config.yaml
num_hidden_layers: 14
hidden_size: 384
num_key_value_heads: 3
vocab_size: 32000
hidden_act: "gelu"
positions: "alibi"
bias: "all"
lr_mult_o: 2.0
lr_mult_up: 1.18
beta1: 0.95
lr_head: 0.00441
decay_shape: "linear"
final_lr_fraction: 0.05
max_steps: 8846
MLP neurons of a small language model. Each row is named by its layer, matrix (up: input weights; down: output weights) and neuron, and shows model dimensions 224-319. Each number is 128 + 32 x the weight over its row's rms, rounded and kept within 0 to 255. Numbers have three digits each.
After each neuron's rows, "fires after" lists the tokens most often just before its 100 highest values on Wikipedia text that the model never trained on.

L2.up1251:141190180139080113103179109105164149138142112109136196094125107128123130120152094196118096097111083241127116100110159087153070139124163148128155136089122135106093145155123174093016146161081087079102123136163179147193129141151168091081124200116154114141144106123162156182198114078111130086
L2.down1251:144143162076174137144140121124115112120158169081175156080088123099141146129126106125153074103094177133137114111148103110118136159141199106094051140160086056159159125101117131138160183107138126118137131131106222179083149149151162150155072105112137147130182077131111175150117123070155206130
fires after: "\n", ","

L2.up192:152136108089101168110070152155126141096071111190160114161157106102151165057155170125149088176126100130096122118155124174177140081092120100132164137118167087147130159108060123124182129160116157133111114117127093093164088036198106135059134042105129090161145118092116065113167127173150080117
L2.down192:158147179148174108109150103086124128141139091123145146083172139111116109136113058187089175107123142183140151125147086104099128145092180168069116098140099113074127079132153143114083161117091109098142148121094117186199188157134110090151100122148098111113083084115079126174172196127203121151
fires after: "\n", " |"

L2.up1085:128097127145094117150118089108155176111213097110096123154143100135143106164163187147144094129111090171118143102116112152107115065161117121152159203136161130076160104173173131100117143141099131147114113130127099111171088146092125120159122152164174140127159139134133134092127138105081165131
L2.down1085:092113149110219124148088117153120112153136157174121145141170131114170184164103114154114136112090158098143110198090139129152083164104101146116043116169060125152135081134106100115111136071122158116133192100115182142080111108136130111051158060142126082090092123126142069148096071162182162098
fires after: "\n", "Track"

L6.up500:092096113172131152185172120145117188087146164141071128126132163077139124177100108048118153078163126116117123093112109142100148104175198135117155124180117126141164095068103158160116157187133201116148189073133124133178161138116157150132121099147151054127129137128198138170100094141139156122
L6.down500:131133138132105128137100100097111056170064116153098125070131137135108159089135173143073129084134076186184095164100154172203182158139111082097113149121128130116108112178138175110148084098145109178149134177101158157084159173122098138090147139114153130091082144132152107111115150072112127157
fires after: ",", ":", "/", "ology", " and", " Art"

L6.up1528:089160128136114124126134096084214139174134145157070117172113198148102112154099128097127145127162081180136152132119058159129164125081108211115138080089165079096145122140064127166095150115148171131160086153155124099142166139096125058129086200075092116154114130082161079045177171138063148165
L6.down1528:116114174167113096112180113134076142135111144127160129086132124145115200114090107108142141170105105136100132164149108187105093148115140128158149089123134092150116105144176103085104117138091139145146122156105107145109165142141156000149179133193142059154136178148139083188132125229107128097
fires after: "\n", ";", "W", " Dr", " Democratic"

L6.up1173:126153180210079106113124095127138109082128157170073130092165123132143096152081070112115143143118129162116155136107107132121074116148070105108142122107148140126182156114102126096109156143140125127160102126116150154096137157080103119144081129122123110096141132180139153133069139130169118137
L6.down1173:125078138138106126153091157161105170077142111154087094097138154139160122129097125153177171126170123151143100117157142085149178146173115157171178103128142097163074166126125096159131151154168125144039198128151083124083143099120127160148141146119090090070165155090147127149119112134158124121
fires after: " as", " in", " In", " co", " to"

L7.up539:119092121146094103132144147144141080114148153104119162126092143150195121066117105170101160167132159130117109057115100145087086126127075132149190162186086129071112078111093192154133155146135129112129124157185140153152134150117114112158148184158102112168097152172107160110072130157075187095
L7.down539:113118186047172137143038100044115140106117145159138151072134082141090184166161144124121069161090120102149145159133164041138144124155149110083124166096132124171150101132143118172139169119140149142146166108172134139073120097161104148121096142172112054140173161102128061110159153139139127123
fires after: "\n", " the"

L6.up698:115102090171081144092160073116183143138145133127111128142170121149199131139141125147171147139134163129030095145176103138087141152153122115182082166104102146155106183245123126149110124130136112109097132123116150214157159117119126148112077110087135128149169119115140148147112121101093118121
L6.down698:145109128152150132130144110157089097058121143214140123099141132148143123164139149108070114160116131159112110081108114125124103102124142124125156138148110131110186131110095110153185151103091102117081140070151121152173160101100102174066142153111067148103094139180055209127160132151177092143
fires after: " |", " and", ",", " with", " were"

L2.up556:215119144110096134100130109134132122116142079101175117168119132146056119092117113178134055115131142190151150154114180146091077190094098115119131113031092122083106137108099167111106161112130103150127115094148110149142104099079163127055153153147088103129174078120106099154116112156135129099
L2.down556:151131104079154114085120129149113098110115163126143094201122074131174129092055163136131088148100091128133132184119169092095165116091141119178196099080093121178179126094115122142142143171106092093150126120084128085185134107135166189203093127127139127121151130142019087126154156109097173169
fires after: "\n", " Win", "|", "."

L4.up724:146115160100140098119164092125135144124146142104113132119200202129080112046156111114113080171099131114123100159087143162139127129111098090140140157073101157094104149095140139135106147115141141132121143131200070089154106093157139132076107165135103164112165155087145147112059098119162103180
L4.down724:124195136120125113113083184192120121105118146100176094161191085169136153109164094114077093165120121075084124134123137167123141104140176140075130144073134092149136116150110110182107118125133106128159134161154195159074101092117156092067098159106123171147130120128120124097122116197179133123
fires after: " the", " in", " at", " "

L2.up1041:146142103183122132103093090116134101121176186122139111129175113082186133119181156124142107070116135110110105149034180144122080166104080090125108134093122163109101181162138119119160173110111097151075112162084179152166093168090058090162149142100060086184094079151142071126119094180138083165
L2.down1041:094089130115128137151127144142111161113117184108101160134153092123087079148108098165175165128177147154177130138149088095116165172137114128157136066095113120184141118131119176116179123127194152174126064171154118156128209119089140080140130173075197152147107171138131129142190107098082093128
fires after: "\n", ".", " |", " same", " years"

L4.up1291:168143144136145162170087150162140183108148116142133089138057146120094132133102189106138128140117128086107119144094123173077166174169131129124187107170051129141188136101181117131112103139113129078140161161107091120065135126106146082131127110124146140074108148127129103188172163127092123154
L4.down1291:142153113163133111160083129105193121120132092134147125129156174100161111099098135144146160098126220147140110161120147195166109081150104146107078120063133162065095120110124166089123144110156113087093110111071138134151181126155133148171100138091127131145126133123130177163090143158083134073
fires after: " the", "-", " \"", " (", "s"

L7.up481:170156123137121148123145079125113135171133105147149094083155132173096115140124160118154170137113080119105145154099117120143079105200126096095148162106132124123150094168111041116164108048187142148108141116115067141102165119125157126120162130124224135129094139097154091073132190147123145125
L7.down481:050073111115143169125131203114094146091127101153132125176162084125062198075078121107172132113083194201147178162150160154182174161064127129118129063151102091131106174065127213131133111163122074125139147153180190159161114118133135104144084099117102134132173092124110158153113100086127156166
fires after: " |", " an", ")"

L4.up195:139123165061113143139121100148162096135084152099096113154129177117114109165209131090103134171081088145114165121086131146143177123128137123110120120105148107135140170169081063183116130046132176135186155142095157110158061108120134102115171148176085157168108202113195141113154157158113112114
L4.down195:180109131079118085153077174106099126095074119189191102134143122158116150156071134117193107170221132153162141113077165082187152117115093142133129140166169159072159124121160123081061075113109078072128164142164089126151157122122171183119147155078136072140094101168091125177129117160069156138
fires after: " in", " a", " In", "In", "A", " under"

L2.up873:101057148141124102194127213104093132108119141144168099131142191058117147126122126085166106143120168150098120138094138085068089077095113120109050128122161149145143163098141136128096124136126137166144108106056190125111097181065089062131101093166151146143123143165107091116137086168118127150
L2.down873:123145155131131097121086133171125169058155132139093170141183157163126116126138070108094078096134102136110140088134136156135124166136101191101204102179115129144132131122128177105148177127150151114089121112182118097149157114222129111111125163055184138134136143163152150150158183187135097129
fires after: ".", " |", ";"

L2.up299:169143125093143133120034145114162181172166134182105123121130094159190120057110131092071111117138164137122110134138151130138121090130109118136108146121173155127108087153167118055105129128088114048145108131148134171130177074145050126110109087104160088124066110103107098136161052121104116107
L2.down299:099123150105121084131198119121153143155099109110167132086139175142161088124119090159152167105114105196148148146086120208120162108107177142179150102070144117134083038113098135147107156152151161067147105134163074135078171126114104088097155131186115116126167153115188144129128134054160138062
fires after: "\n", " two", " one"

L2.up683:098172122120113169139126070149215088148087030144129147165102134131098114191199089086109179165131181066100134161157181095113097098159138123095133093148120172118113102112147130188144117152075140098082129089156101109178097109139077146159124155140147147139107195150124077126126150108127143129
L2.down683:098132183088149137117131112117138133142186120097163116109174148132091123133100148147127092120085101167128096197128049175200140109176145162114109108137156146187119147096155110092126134079141122126169142180140161137131105131069136173106109149133098110065154081133132166200079144148101088036
fires after: "\n", " life", " ", " pm", " ("

L4.up1469:183130098088159097082138110079109107091110144153133152151140146128142134120124094095148123061144156123161105120090094103116072097035127161172140167130108113163125105133161059135135114128103119125101105132134125104137155122116063040175097081096065190108146156172177189141107153049148151139
L4.down1469:051158113189137100134170098109123169152080166144130110130167140138113164112152100139190070105132100123121150117130120085078143075175142105048154123064106135150120166102152162117139080145100129147134130107079154109081146144107092117105171143126171100161152116198108084142157177152134087078
fires after: "-", " one", " A"

L2.up373:074098108104141078136096073160161134171118147173141104140125122127139171167132180133115119157177132155143143094060107084116147148096180142086153132136118100136109172134117165152172149118059173086158156147162069125118125107127061143098090173151171121147168156153051118179208136148156098123
L2.down373:150126151130138131145143135121180157130063123127122141086099161134119128145076067135130151160115173126169119150110179158145126086115125120115120146106113138137147159133089133161156105157174140142121160158147150151145140119076147140135141134137202116105088139099109186060110100155175122150
fires after: ",", ";", " and"

L4.up1360:145119099157150158148158109147139133157185076060137135084139137208073191132174146130097147148080128099099147124141134085098152151158157166157127137138144157106110217133094089145094145180178169147105147113099139131065130196132114165126062079231103071085182168138124166133184071122104127121
L4.down1360:112147092128105098153092129134162152165155158170188096098086110162123107153125132190161151120163109138078158123155126114130112134132110122102130065146148111149132177111109056113170094172168128165122098139126150137164111104147157166102166156124129172145163122083134120125069130127120121151
fires after: " ", " micro", " |", " M", " the"

L6.up618:132117156118124151157143135172145040169088065119136134120191186148050146110156092124114118087159141127061169144162115115132185199101139162116108153109109124192155176094142099133141098063144121126173115143138149127068096135165123203140139144102117151154122123047141127150155106131148074121
L6.down618:167146140101096156124120146153137131132122100159143115165155114186129162102086190155164159153118098119101140136135121141111123103177127079102125120134162142104129132131105069116133136111147091103117102136156134140133136168178175158152050102088121088141140079122177159151111142165154151170
fires after: "\n", " New", " in"

L4.up448:158078107157096145103130145153145187110113077109111105166145119126136142107140133163127159127163098131104126132115123122094143069086074113158104115142058134205142155154127099130125109176110107142160098088072155069175149108123110122123173176110136166149157166143141161164181170116152117094
L4.down448:129121112122128126075106067128102106143142149135083168162185141202097099119142162104138102155105104082083154115168178159175143162135149121155106126152132161159170152148185109160129173120096152146186129123115122162089200133125112114068102095111152178140146092136142162140118075151113085157
fires after: "-", " 3", " 35", " 4", " 2"

L4.up748:149130112165172142146080147087114124105151127118156113179097197142095155184150153133124083100152085106157134131135185105137075065189160105083097133147156081090140146155103136138132117093141168075112095183112143148099075059153072115158172141152109096145117138110152116126091130121106161127
L4.down748:122071059118138063181170190113121140186132111138098122160139119126191172121147114084145112108170127075177132088089104103124104124175126077080099139091139061052143043120093079110103138153155126103187127139074147150166111122116199128147122152111050142130104111181221192149194086127138101090
fires after: " a", " an", " A", " My", "A", " The"

L4.up1505:098150097128174164107167090049109163100164117145144073150159109167145098138151111118111101075103141059129100110156055094068135061108058191097096089110095075144121112167103079137158043103122052129094063125133179110072140144134134095076175112149136128126134153121168135130115153101147098086
L4.down1505:157145112089069098170140078131184147137055184160144131153139131127133154109163082142093153163118113151170123131130147137136130143092114115098157122177074125097164142061150089142168144162104185119116079158136108122129154106092138120155083149160140155122074076095188146126181191159081172173
fires after: " the", " The", " L", " I", " A"

L2.up1262:100150085171118083148149105163130113136083133127068151147138163120114151128141159128170170158107135128105123113164092134119165142163156155160111094154151148098132153104103141129089114142122121133111116111109099112123151157056151090107112100184165091109164173164141160201144106156159062170
L2.down1262:164079109125113116159095131147123124142141138150156142087170134161128086119118121123114119104083174083147172138152107116150133138088146116149141142130170145135170123124162126121178090094172121149175123135178132097135124114177089105145171107107160124124133136186110107109164145107141157140
fires after: ",", " he", " to", " He", " who", " and"

L2.up1058:136145122131133114180055147114109131124110158163172134123139092122166065108176101142116139106120052161135150127097132207133122130074171103112137140103130141141085153158093106106083133108100090058127065181128126111100075164125170210170132137169128113120104144197127121136068131120148035115
L2.down1058:136180143197055158156165105115169118122146102141118124136116141131085149143091138143135139186119093148148188145133101061080150057143082111115157126134213120151170146099145173094130075116153095134187096132096102146141165136171069111110130102132094130208162173137133115132158146146123068108
fires after: "\n", "|", " |", "-"

L2.up28:166134153116128112156129168176154184127128169153131097176090139067062223100113181157113118133124110123109098072086109116136123088119076151066104173156114130151202127171076184090140110126130107128149096059073101141107082124091157107184218112176120186132107136137126109124106128149151111118
L2.down28:155106091160083089086081129086114159119102086173096153138140145095133178128109134143099140109157099106132151113113189117081114127110160122196160055110192150159095091099162168151111081096090152100107143174169105112065095138105105047108118157143098085108126118166125124131102133078106103112
fires after: ".", "=="

L2.up1149:147086127115123158128175114134129133156121113111151148190087100171180082155131138129172111150115084097159169150107071137055139085133128123105141129111118161142118113108113136101110175103134156158139159089122141119108130095114132116130136122186130104120153116092171211140122148077081117050
L2.down1149:148142130155154111158076146076139120089091122103125096084148108121138132116100112093144191078136175118126093085125127123183110178112166142122073118151204110205119152134137139126140087143167067121117116137133132086113190177183193086161171155080185188114147090160116131064186160141096189140
fires after: " in", " on", " In", " of"

L4.up217:149129089104156157139130077122170045135171082168124070132106122143141119167116158094199109122138180112127133095113125132136120180132117116163158156097063173168164131129151093129085115043098123113071156147107114154147115087060140100078127121106058125106121136065109096166088124100161167123
L4.down217:096114153103071194144072103126147176172082133153151125074103098188053077133189108156127126082150084113071111205171182115136109128132150105095060116087118121062108146133153155112103146193204179129158101073134160135117152141103145127115169122188083138127163164133138166148166171093088145117
fires after: " W", " L", " 6", " 4", " D", " 3"

L4.up1088:105117123137081118154101142065099162079174135127151101160138079126124138051203106107155146150104137094115127162097119139164173196108103108163068128092108174104133157152173149159145178149162158104161137091126170130172095102127147146181203140065156112080125128149159058144078145168186101124
L4.down1088:149109087136163133120128171081114167095142096112134154069104100132140165093085166165095211135170188108126143166180145078181095114141106129163155094108140158058089131130142148141109121092038129117103149133117111156163094117150081142176183173127128142147117129177164140150146154138077093048
fires after: "\n", "|", " Year", " Pos", " |"

L6.up309:178094165151161070121071134132117143096172148115081085117194095086108133114139095154160120140110109074146152136160104082106087124135096109147140143078112146104113137107179101170122144121115116138077100122098159150130086108105159108149137102091138087182060184126147178074138111091103191199
L6.down309:116128121096124106112103153164107195148165169146130079105119162066161113123102164182183163120114112131119188112180093125155083142136115166178137145146154117114110132162152114076154155162140091128130143121142113132151132091081124074089105167156100155128126154161161125137063096122111170160
fires after: "\n", " on", " in", " born", " and", "On"

L2.up405:178103132132125150146159146151084047174168124123154190144133089139106118146167103128126137117093081129200113133147153163098144051090119115123147125170140124115095099083129101167142100135081080041094126123104133136121095123076063077119161137141101150177118117134101117106112170135126105167
L2.down405:173153078149139108181070144084185163074106092156063083120101031104101109174109130126152092104107167117057146141122132084158140211152126111132183112074113123118130083121113099112066130159068151132130143138109184080147104152068159134166097085170121136168100129144129110153134131143130150169
fires after: " |", "\n", "---|---|---|---|", "Note", " (", "2.5"

L7.up1089:189095189120135126139123136140117090101147095077148144093150097053147076152186110146137134176163099078162142191149161114157138194153116118157129128104148130119083166141127151102076154121120120139076138148095075110126109098098133137063086111158104101121144127151084112065161157120116139102
L7.down1089:193118141074146140064133175080154140124152139110100113127152112108079096130104048162157109134144091153102154127144148147098185087169121127102161097189144123117117112121103144137126060160167169075176100114104116142150138126206102115130098097095118100105109059113150094133160095078104138146
fires after: "\n", " Date", " Position", "."

L4.up1342:181142104086120124081128147134182135132106084083135121153125163110152174147117079061154189084149129150100110148166157121075133154127129113121057099151162156100092163098170157121143132066137081153126098168159122153110176121151193202110191130050161080170121163140079126148132108151130138139
L4.down1342:078112078120164084184072179147151074119124154139153146125107060157065136140105121212114107180156160140178150146138123094158140161107111176114106148146123095113118090179049144102154074130117125169177194125112118131131147158145165162096124136137121110145162116122186134116180138101112139144
fires after: "\n", " ", " %", " Apps", " non", " Goals"

L4.up1245:135127046140198141101192183147179144169072124074180106075089090100125137072135152145125106125135129094150128115139157154131173112167129131102145101094137061063128077124123103116142150151148124155107094204100124154128195105118108109115133139139101119158097167112104099146183152076103158114
L4.down1245:210141181157138108172140086100132078089113125104098145134135131083097155100132141128123123171117122141063114124134112069090110098193120134154131171104116180107170116138198111163154086112115146099138135158130144207132115125144163092113142148163129209128146101113104185173198110107101127121
fires after: " D", " E", " A", " N", " H", " W"

L2.up534:138155133138081114054145119093147199183174241138108135151109158108164144132197120169137111117077090147125151109151191088146124182076119124087109097122125182121108086118108125168082091133101146115107091155095122098096147130166076106133114116136181162167130117148106149118151188122050131153
L2.down534:146087135131145122178101107114150095124159136159121148178112154151056152162087112174072092155010167164131138169151146169191089109186186137155111078142135139134137101180177116103168096132084098096106154106119129142130097108193162124111130087092116120070117079079178127160071099127116109135
fires after: "\n", " =="

L2.up333:078048046089168180144177136171114122172171132116118107073131126128146121116111165074096090151125190114155113125166123126104117112129192169138103228109088138113149170122176125169121137092128150171153118107084099177114110118118143135140127138141062101059093088090164157073091135128096129134
L2.down333:198084150119148111195111107181100176062056122119102142139111128107110195115121095176125121122149073152165102104095115136151134153132126149132113088128174116169149073107137079124187069159080156132070145149094127156156087195163160100091118158142107123202141120095154119111095158130105135136
fires after: " A", " H", " L", " W", " D"

L4.up522:073148128128138142122166179174139132092067105178099107092111172149133098125099130097137138088195105135098162046110152161152172071147105139111158165118142119075140111102201129140105127091138125135131064141181135078103174108067146100139172167149145098172183168125094124106148125082117117125
L4.down522:159105116135140093144170109082153130128164158136111134120132092157135121101073095074119134132083139151041028163092074141108123177089163145167090141151149086148112087100160104166154114124107174107160127100161111128195127103163095156137148113111107200129144146124121159136088110138097087146
fires after: ".", " and", ",", " to", " ", " would"

L4.up104:128109199130134161119108150085156100145136135161115134121118053112127182119127121139089141159105118191108093179116125069130135151151090146080074130129121157157171153213089115162154140102187174105142113083107181109071111148149114118153143143185072142131113105104234178155092149170117128156
L4.down104:145130046146144169152136126119105203069135162145159123170110134099133123183113157095178134143192170107161160069180185161160121123137133099149127137129111126124085153092137124094081080116112102105143128122194080158197185129076138079154184140110177116134068082153083144140140106172183174053
fires after: " in", " on", " to", " In", " for", " under"

L2.up464:110072145177162128122149171120164099129101105057120133151143085109140152118181101126142130071186129158149088109092070127095103068145107119170136225118063092111172138150094093120139122120138094116121171128116146141155181127158104150149169115078108123103122105123120148094084120150111115077
L2.down464:102145100155152179075113070175134134103039133124080175127119091123121150085149154177117154138142147101103108117098211123115158120096189092108123132076102082078127076147101081143111176124086157100114149176099109137142131160108093094150195142139189129112097191115158169128156137142172150153
fires after: " |", " 0;", ";", " 4", " "

L4.up1037:169157081174123110115152109147109174121111123230095099112102128086132103152099146081075138159095110164117146157124143136145102137119159149145121149034104143156148105149141179078098100116193108112141121083152167066166130109113058152116129135090130096135140080140125128176135139095124079149
L4.down1037:113106153173094147126197157136103120164137075079184116125116144122157185084156111178148067114112173160116111118163149096148092114129144144104106155152161132109120170128126208168079107184122174080084106076037177131100114126092182157104169133104137117158081163158077170173148133139141104100
fires after: " in", " In", " at", " the"

L4.up1511:143084096143123059145122096142143080116143174173101160132155161113072103128133138160092177109099102162139069136107210103172107144129139157175133085158097093138187119083195096134180132116047086132147104128097081111073139109155105130213156121144133162129188121100167116164159118128077117110
L4.down1511:073112100142110130077122165124119089169100191111108116161056111085078092125111100114129150134150144106141113200105109146123167145100160155126122113129143150219138120169143118183125158155121196121137081119160097089101116150107121110108068143162145187078112135132218142147162121107145118171
fires after: "-"

L4.up903:159107157153154076216110185166144120136121138115138137157148122061094090168115153130129109110111105084155082149125146123124138140087127161119054137111123148088140152132154152166122174119116108121138153181080119166088098110119108094155117167130102111142143089112123179169158111180123118109
L4.down903:096183111093130115112129158154096161115115091089105157093149098139103126176145150097130135120120110166110157192164157154150138153137164066136129132123175082133138153152152110133062117150124093078129165078170086076095100169150153106155117120114109133134120078101089164096155197105098129071
fires after: ".", "s", "-", " "

L2.up253:073144110072196091146067179136121114120098101147158145107113110114158111119158119078205178147075117124104130145141098232124107169126159179121146180133198087115155105124062134139143146139072128093090116141154126205165144125164165176122142151122163071116112147097130166112172121122082113105
L2.down253:157147129167102158154124174081064120157153141068125122140101128147107163145103093151096116136120125125145133107072165061124139143091103077154124106160165139169113161219190228071113135147124106180170144119102156094131120083134141079102115123149104088159165087140156052172160144138136149165
fires after: "\n", " (", "===", " in"

L2.up1399:125098081093107086105128131096090092164096142161160139122123083123168143178175148118187123113132146127146127089122141095064131112091080116198052145125080108133086173074143066155120097137132079093128096136176128152126136136144119127156138080137065133165115052100069112118142038118116142115
L2.down1399:157127112123116106146072139155096139132094131125073097192125200116114104123120159133108090174125102164124064151140183190071166130176177138087142082158106127110144142114085202174087113155140146106153123189110133127095087091092182081160105145106129113123184145095125131154104155158080105169
fires after: "\n"

L4.up109:096110147163091092226083056111133188124151111182128155141108111155124159119146162176056151075112053182077106142120177138157126089102141168168079055151207142096105054133154109130107150150066119077111167111117185131157097127121163072125134118093151176101090089106116149171121091144131146140
L4.down109:172148123035171207095122152138087100152135169076151092103186174118104159123145132128135154108093143137160093143126164116167136130162154093130153160039082089170091171128123104150138154126152129133074106120118097115090061176149131118130054147130155106109144146216160158188151132099130102110
fires after: ",", ".", " that", " way"

L2.up1464:104159186134139158134054122108099082095131131128113133123157113100151085146137162130100147152094110124081138119152143102109144125195148110162115110154153106138095110149139128041078098074090148147108149162093096078097159157097103174076198119122151140173139154140131117089084147205111156110
L2.down1464:134122100109130155144135093118109130151139095177127175118175143128096141156120131078120172114122125105131082085141139164213126099156197118174162120090126092082096089138120167179119155142109119182092130117137143097132125141163042133085146115122118123145126108167171097128151148114108084097
fires after: " |", "\n", ",", "|", ";", "---|---|---|---|"

L2.up912:128123082135112119097141141160166146081162114161077125124138114057113131136083123122146118120164124157090151103142157112100096097114095165169142161179167177101158145035113104104146167101161143135127148152115173171137122112157107098136129229096111096105139071131163137071112140112134122089
L2.down912:113089153151164142142094153087098116170148084116095129136130155093128162119116120106082117161136104189118115128141105163112054090116129085109150162057137155119132101153101119142112121078108145108229121120169109154141114117073154134146154142167154143111198141104131101161101120147155090121
fires after: " 0;", " 2;", " 1;", " –", ";"

L2.up721:083115129109112128166118101088156117117106154110138101109082159149127116131112139101095092121147102156127158167092079146169143105154123110189130178100092109129078158098160092173129158145141122120111144125082136164151113153123161098105101166153097078052150205094126135166072170187091076096
L2.down721:136161109148179152093082093127131073143176132059087088127167114150124103122113140074144150133163053082135166135129121083113181179141169089182120140124135120126132117141119131165118107119143138147156137123115143126099162132108081117103130118209086158117123163122157132033180101120122180150
fires after: " |", " US", " L", " ", " W"

L4.up1353:161107116172154079156131163161130104170128139142149123158142147150152148133143134096153120148125104119166108180171142120092133092164135129129149091116162107133133128144143080114065092079110120110104118159146146137121147088172112150081120120108160186094149152132145171151144182138084164124
L4.down1353:128079125067127147124125145152134179149164067129165074203068133131141088169143144118135098101146127106127114132153084177181126139153176162045034164123116169124069089145078114108093142133121119133153144110162089123174132135068138114121144100117105078127105154112106111137073115095137047144
fires after: " one", " A", " a", " W", "A"

L7.up185:141129090095123134145119170136130126119127140108168163145138173144139095165101119101117084103097129108108159212109126151103145176133104095155079106117130110168095165113125082166206078119104142129088098086159134120160105189096146178166078131227140129128126113079180144075099137143101163106
L7.down185:140160105085176103128102130116170146117130080135159151115108140161106147090156161127110113101123061224150139146125143094150127120109112163103174130146125128165134123074170099130114121119088089125138120142146100217191158049129123002099145086081108087116155048165100178127127130167184200095
fires after: "\n", " "

L2.up1017:157154084142161160119082138087164156110142115128138173150143057130143119125202148130152098195105101153069118134071090129150113108147159146167157085157158125112157078112130137140084090119129116114112127176113083089134148077152107138078138185099114127114119104139059206139128133167084114137
L2.down1017:139145107101094104143140093194088091158135143155115107142113090181124132180135107098092122135172186114179154121183102154154108100179120086128170124165105149126119099178118144202114185111157159118114184115114111133108102117128109052128134070161149090118098151101162128172146093113175114171
fires after: " |", ",", "\n", " ("

L6.up869:166078144136089173138134114076127067149169142130102122103126166133080110143125149091104165160068134098114194121126145144098133143115117156137155124091127146187152123097144124178145097135165160115153074157113106129098140107088196151159090173198143094126126193118086090095112106100099153140
L6.down869:129085112100117151092143171119068062176141126133164117170105135140137099124125156092201148113101179113166142115126175091085131108177101096116167108097193140105110203095160143089165105107122134114151088165142113110107137062175120053134122104127137053151205120116155154117136090116126124150
fires after: "-", " ", " life"

L2.up718:123155153139087104159130134071193157103139130155118132119085146145161062141178104089084176121072198159144142108141145119086170117156171208109138137193117127110109137140145113157132096104138094151091157095168129156109129124097158158138087139184159135094138102152094125101115179095173181185
L2.down718:082108124113138151160140128138138155144147134119131172130111106108112207150089141153173139134131091176132173119103037187166056119175119100139084115102100103122111133116114111089116131136120152115115145160106164123133114161133127121117114166060145112098136182110158133129138096146119209100
fires after: "\n", " Dr", "-", " \""

L4.up432:065127216166174164062155094088130133126106127074143147085189116064100116173131118199127087166137178159147123132109111189078098114186092114076102140088134098080107149143122145169124195117143134125140102088129100118096101090152173113084149096134081159126131121152168158141142086141143099170
L4.down432:129136152108132161149118134141158171111114095099141164160090124097131104118159065150093179138121111140037114142084112168154149118141092085098087102122137112115061145134198173135124138209125122126093153121080094126105135174119131090112177101078142138198094061114062144083060095169104148153
fires after: " the", " in", " In", "-", " of", " to"

L6.up1336:147144115168093080160083077100183151131103091140193077151107106151104148146138122094148159143110157179150123175098125147168188128205104193104134091084138143109183119101096152205174120087188089170112104164160117134153092094133123074125083086146116026106152141160156155190185131102120069115
L6.down1336:144110076141134126145115178149174091142130143165098151123138083073060128139129183111124141106123170190117156104112122137152105165080153148216129099138121101139094132137086112060194121111126112078200100120133124187113100138177089129064121187116142120096142111106135103109101115167129131159
fires after: " the", "-", " (", " was", "The"

L2.up650:167126169141115078104119133131090148133111088153186169165110133077162106131072054125131144215136135059120147125116125081121125074093207110080100148139142086156182146064162113138119100140108164131098152098135099141061119170129087117123095091109112124101107131167195117128095045155139095162
L2.down650:118156121078151129137112135115079160143123122187138062104117118135080098129113100164111152161117156141163125132115172110166130126171124068148139112112149156166111113108051140109141113170121156116203166114110157103113184107132069111108089174202095096143132106101051123146107162144147127149
fires after: "\n", " (", " Submission", " |"